From a checkpoint of a small transformer trained on Wikipedia.
Size: 14 layers, 3 heads of 128 (1 for keys and values), MLP 1024 SwiGLU, vocabulary 31839, 46.5M parameters.
MLP neurons of a small language model. Each row is named by its layer, matrix (gate and up: input weights; down: output weights) and neuron, and shows model dimensions 16-111. Each number is 50 + 10 x the weight over its row's rms, rounded and kept within 0 to 99. A neuron's up and down rows have the sign that makes its largest values positive.
After each neuron's rows is what it responds to, as a language model described it from the Wikipedia text at the highest values.

L5.gate635:52 56 45 46 39 46 54 62 53 58 38 55 40 49 69 47 47 46 52 54 50 63 57 35 59 54 47 71 43 66 64 41 41 31 55 48 40 50 48 50 45 64 59 46 36 63 36 53 45 69 53 51 65 52 33 49 48 63 44 61 64 54 43 50 53 58 56 46 47 34 63 46 63 49 54 46 48 34 53 51 58 39 50 51 56 45 47 68 58 43 69 55 67 59 47 42
L5.up635:53 53 65 61 48 54 58 53 44 34 66 48 60 43 55 36 61 45 59 62 47 43 61 43 51 43 58 55 41 30 51 66 54 46 60 44 38 48 56 44 36 40 55 40 49 36 49 53 54 39 54 46 38 65 53 47 65 52 39 60 46 59 70 50 50 43 58 38 61 34 49 62 56 37 66 50 53 57 44 56 47 58 25 68 52 57 48 61 39 37 38 55 54 63 46 29
L5.down635:32 65 50 43 29 56 44 69 45 59 48 35 38 46 44 49 48 42 45 43 42 37 48 46 64 43 47 55 38 37 49 36 39 53 44 49 43 56 37 65 66 51 51 60 51 44 45 50 33 45 44 57 56 47 51 47 31 55 48 46 45 51 44 54 58 62 48 54 53 37 76 50 67 68 34 46 36 59 48 45 56 56 66 57 44 66 56 56 82 44 38 45 58 41 54 48
Description: Return, stay, relocate verbs

L7.gate196:29 40 58 49 54 42 57 55 62 54 44 41 68 49 41 56 52 52 55 43 51 41 44 69 36 63 57 55 45 46 51 62 35 79 50 46 42 50 52 46 41 57 51 42 62 54 57 40 49 58 37 49 53 64 60 51 56 57 37 43 35 56 52 68 58 36 38 21 49 57 37 40 46 46 46 43 38 28 58 67 53 42 57 44 55 76 63 54 58 58 34 41 45 42 61 64
L7.up196:38 78 56 50 45 49 55 65 51 48 48 47 58 59 50 53 34 63 36 37 48 66 40 54 41 73 50 50 59 57 40 57 39 55 37 46 35 50 50 43 37 48 52 46 51 44 61 45 63 64 46 50 43 51 55 49 62 60 51 70 52 44 41 67 44 49 57 49 41 52 41 48 39 47 64 58 44 50 46 51 46 57 46 45 37 51 43 55 52 56 65 40 29 47 49 48
L7.down196:54 43 47 35 58 31 65 56 65 55 77 45 53 57 50 66 65 54 59 33 40 52 44 59 56 57 41 37 44 60 20 40 55 48 51 29 37 55 46 54 58 57 51 33 42 65 47 41 54 59 65 40 54 61 60 61 56 49 55 43 39 59 37 41 55 60 40 47 58 51 51 69 70 50 67 49 48 38 44 51 58 63 47 65 38 52 39 33 55 42 39 45 46 39 38 48
Description: Word-start after quote

L5.gate407:55 42 47 29 56 48 66 47 52 56 36 26 56 59 46 29 44 70 48 63 55 56 46 49 44 46 58 44 53 61 49 50 44 65 46 58 51 47 49 56 52 38 63 31 37 52 61 50 46 44 30 57 63 43 48 34 54 58 46 53 44 46 41 49 45 41 46 21 47 34 37 40 46 54 44 55 49 38 42 48 42 52 41 52 55 59 50 69 53 60 55 24 37 43 54 58
L5.up407:60 57 49 45 44 47 45 54 57 40 63 72 46 47 34 55 54 51 49 53 41 39 68 43 31 37 54 43 37 67 53 51 55 40 41 49 38 60 39 52 30 48 68 55 40 51 39 53 64 68 66 25 38 47 46 44 61 59 32 60 64 58 42 54 41 58 58 40 38 42 63 49 47 41 55 61 62 59 49 70 47 47 54 68 36 72 52 42 54 52 59 53 27 49 59 32
L5.down407:67 62 52 43 68 62 50 59 49 53 70 32 49 51 24 36 35 50 55 37 39 50 57 60 33 39 54 58 47 51 46 65 59 40 59 40 41 50 54 53 38 44 47 55 50 67 48 58 65 52 43 59 57 28 62 61 61 54 54 43 50 45 32 46 53 49 57 44 55 59 44 50 61 57 48 59 44 50 50 54 51 44 47 59 51 63 57 49 42 53 49 32 41 55 63 54
Description: Quote-initial S and possessive apostrophes

L7.gate898:43 50 43 48 38 63 58 40 34 51 31 51 54 42 51 50 52 43 63 36 52 65 62 56 50 47 51 41 42 34 46 68 59 64 62 50 43 61 45 60 34 53 47 37 69 30 50 58 49 40 46 60 40 44 26 58 67 53 46 53 46 42 40 62 51 53 41 42 49 43 58 57 41 61 61 58 45 48 40 44 37 49 36 52 75 61 48 54 44 49 54 56 64 68 57 49
L7.up898:46 67 47 58 28 50 58 66 45 47 33 53 32 55 44 32 50 64 54 49 57 54 53 64 53 31 48 56 56 53 39 32 57 44 65 58 39 67 52 73 36 44 47 53 52 56 60 43 44 69 53 32 52 42 58 61 53 38 49 39 44 45 56 51 36 61 36 33 35 45 50 55 63 33 34 38 58 55 42 56 52 49 69 60 56 65 44 46 59 55 40 61 46 65 44 47
L7.down898:49 75 33 67 56 65 53 51 44 57 50 56 49 39 75 49 39 58 64 48 62 56 47 38 57 49 32 28 51 49 57 45 49 49 63 61 37 56 58 69 52 47 34 39 43 50 51 54 48 65 45 36 51 47 57 53 62 45 50 48 51 39 58 66 54 52 55 44 57 56 36 50 63 47 47 36 44 49 60 39 54 26 49 69 45 63 80 52 77 44 60 47 55 58 56 59
Description: Clause-opening activity verbs

L7.gate78:41 38 55 40 51 38 50 45 38 53 49 53 40 62 57 47 59 31 64 68 51 45 60 43 52 33 51 62 52 43 54 55 50 41 45 60 52 53 73 43 48 65 44 50 41 51 62 43 51 43 75 60 37 55 49 42 48 40 48 43 29 61 54 40 44 61 50 48 39 40 50 67 46 53 55 63 50 34 36 61 46 56 58 72 49 52 46 45 47 48 73 47 41 53 52 75
L7.up78:54 58 66 22 45 31 63 81 47 48 64 44 55 59 73 50 57 34 45 69 53 40 40 31 59 26 58 61 58 55 37 52 58 45 33 63 34 47 67 62 51 46 46 61 23 57 56 27 47 60 56 61 51 39 44 27 40 51 52 60 35 53 55 64 61 43 55 41 53 49 55 56 61 50 56 53 43 45 60 62 45 66 54 69 49 53 46 55 37 55 63 39 48 49 50 61
L7.down78:53 51 46 27 63 37 37 54 43 31 50 43 56 52 72 26 52 47 39 59 54 47 51 44 51 57 51 60 50 36 58 44 51 37 50 46 42 42 62 63 54 43 54 43 41 57 53 40 53 51 39 52 52 46 36 43 39 64 42 49 49 48 34 57 59 52 51 52 53 58 57 34 44 32 43 58 57 43 65 61 66 48 37 62 49 40 42 55 57 34 40 55 47 54 27 38
Description: Month names in dates

L2.gate1006:30 59 57 32 44 47 40 33 33 35 52 43 33 63 52 46 62 65 55 50 33 56 49 55 45 39 42 65 34 43 49 53 47 53 38 43 49 44 68 67 56 44 36 38 49 46 39 48 60 62 44 47 37 46 55 45 54 46 61 59 44 44 31 42 33 61 55 44 47 31 62 51 65 37 65 72 71 53 48 63 35 54 37 59 57 43 59 55 57 51 53 56 46 67 45 45
L2.up1006:35 59 46 45 39 54 55 45 52 35 56 49 44 41 58 46 69 67 53 56 18 62 61 66 62 60 58 58 39 39 57 46 54 57 36 54 31 55 56 46 70 72 48 35 48 50 58 60 48 47 39 48 45 58 43 43 45 40 67 60 40 45 44 51 31 68 56 44 55 29 47 51 54 54 42 73 65 74 45 47 55 54 56 47 52 25 52 53 46 49 45 76 47 43 32 44
L2.down1006:39 57 44 57 39 47 46 41 38 51 52 45 62 45 61 61 61 53 49 53 25 56 49 52 46 62 45 43 35 38 57 52 49 48 44 31 31 41 43 45 46 51 51 57 37 47 49 48 55 60 36 43 51 53 48 43 52 53 56 56 31 44 41 54 47 49 52 46 54 54 54 33 58 38 45 61 70 47 64 43 50 53 50 65 46 31 59 50 47 36 40 46 53 42 43 48
Description: Month names in dates

L2.gate857:56 59 48 41 47 44 50 39 44 50 32 61 46 47 65 45 59 50 50 43 58 64 61 57 49 39 44 61 61 34 29 47 66 56 68 49 29 59 58 72 59 41 33 46 35 46 39 65 42 47 46 50 50 57 52 39 60 52 68 42 62 48 55 66 57 53 55 47 46 52 53 40 49 67 50 36 66 43 46 42 58 43 42 61 49 63 46 32 53 48 22 64 24 49 48 31
L2.up857:48 49 53 45 50 48 44 51 46 42 39 57 36 55 56 61 59 62 54 64 56 43 51 36 56 37 30 58 61 31 28 44 58 55 88 45 22 52 55 66 54 32 46 39 41 57 50 53 49 42 47 61 49 59 53 48 49 48 58 52 51 58 37 63 39 60 40 39 61 45 46 59 74 46 73 55 45 49 59 40 62 55 54 57 46 64 45 37 48 48 37 56 46 61 35 41
L2.down857:45 46 55 50 48 57 32 45 63 43 50 52 44 40 73 61 48 64 51 50 69 47 52 47 52 41 44 54 65 40 17 46 60 48 70 46 29 46 42 61 42 46 48 57 43 47 29 51 49 51 54 58 56 48 55 38 52 50 57 40 53 47 48 55 63 54 41 43 52 41 60 46 72 47 31 36 49 34 48 56 45 40 59 63 47 62 55 49 56 57 25 73 49 54 33 33
Description: Remain/remains and status words

L5.gate885:51 45 44 55 45 52 44 59 42 39 52 58 62 60 49 46 40 48 56 64 54 51 38 36 42 35 69 54 54 65 48 40 47 36 59 34 38 56 61 38 36 51 59 67 57 56 44 55 49 40 50 27 37 38 47 45 58 57 36 51 55 50 52 54 54 40 62 48 49 52 52 36 41 59 48 55 59 55 49 51 37 31 57 49 62 53 60 56 57 56 66 32 62 57 65 40
L5.up885:41 37 74 63 64 40 45 44 43 61 33 41 46 50 50 51 56 30 41 50 40 48 29 56 50 41 52 57 37 77 56 40 41 31 45 36 55 55 56 50 52 68 63 47 64 51 45 57 55 53 39 55 54 42 48 64 47 73 28 54 57 41 43 61 54 54 42 69 43 55 37 36 41 66 39 60 59 44 56 51 42 50 38 52 43 62 44 44 52 41 56 47 64 53 50 59
L5.down885:38 39 35 54 56 50 49 65 45 57 55 45 57 49 37 54 55 35 59 45 53 59 45 40 58 59 41 46 74 40 53 36 40 45 34 34 56 46 53 55 63 43 50 59 47 50 56 51 71 41 37 54 58 41 38 49 45 45 58 52 51 48 44 39 53 67 56 69 48 41 47 54 57 58 43 70 68 61 35 56 64 48 44 70 57 59 54 53 56 72 46 60 59 59 38 49
Description: Digits and month names

L2.gate50:42 58 60 35 35 41 56 49 42 32 40 53 40 46 46 62 54 45 40 49 35 49 72 59 39 60 54 47 53 65 50 47 59 49 46 58 62 64 39 50 58 59 39 54 31 48 43 62 44 63 55 65 54 65 43 51 44 49 45 63 51 50 54 61 64 40 46 50 41 47 73 40 48 45 41 48 54 55 43 40 38 34 43 69 57 47 48 43 42 58 48 58 61 42 50 65
L2.up50:34 54 62 40 40 41 48 68 52 39 19 34 31 43 56 52 45 48 50 59 46 56 70 70 37 62 59 44 50 44 58 36 63 57 39 60 59 74 40 53 41 58 34 38 36 53 49 49 45 57 44 57 65 53 24 51 45 54 39 55 44 29 53 57 39 44 44 47 33 50 66 52 55 61 44 60 63 48 31 55 60 43 48 56 48 41 41 30 41 57 48 57 66 51 46 64
L2.down50:51 56 53 24 47 37 67 45 48 46 55 47 48 53 52 62 49 56 51 48 37 51 72 59 37 56 47 44 60 56 59 46 50 64 42 61 48 64 55 52 53 60 53 50 44 49 51 52 45 46 58 52 63 60 50 46 48 50 44 58 56 36 55 57 63 46 42 49 44 54 59 41 52 49 34 49 54 50 44 66 46 36 43 70 52 44 51 51 51 57 46 44 48 55 54 71
Description: Apostrophe in possessives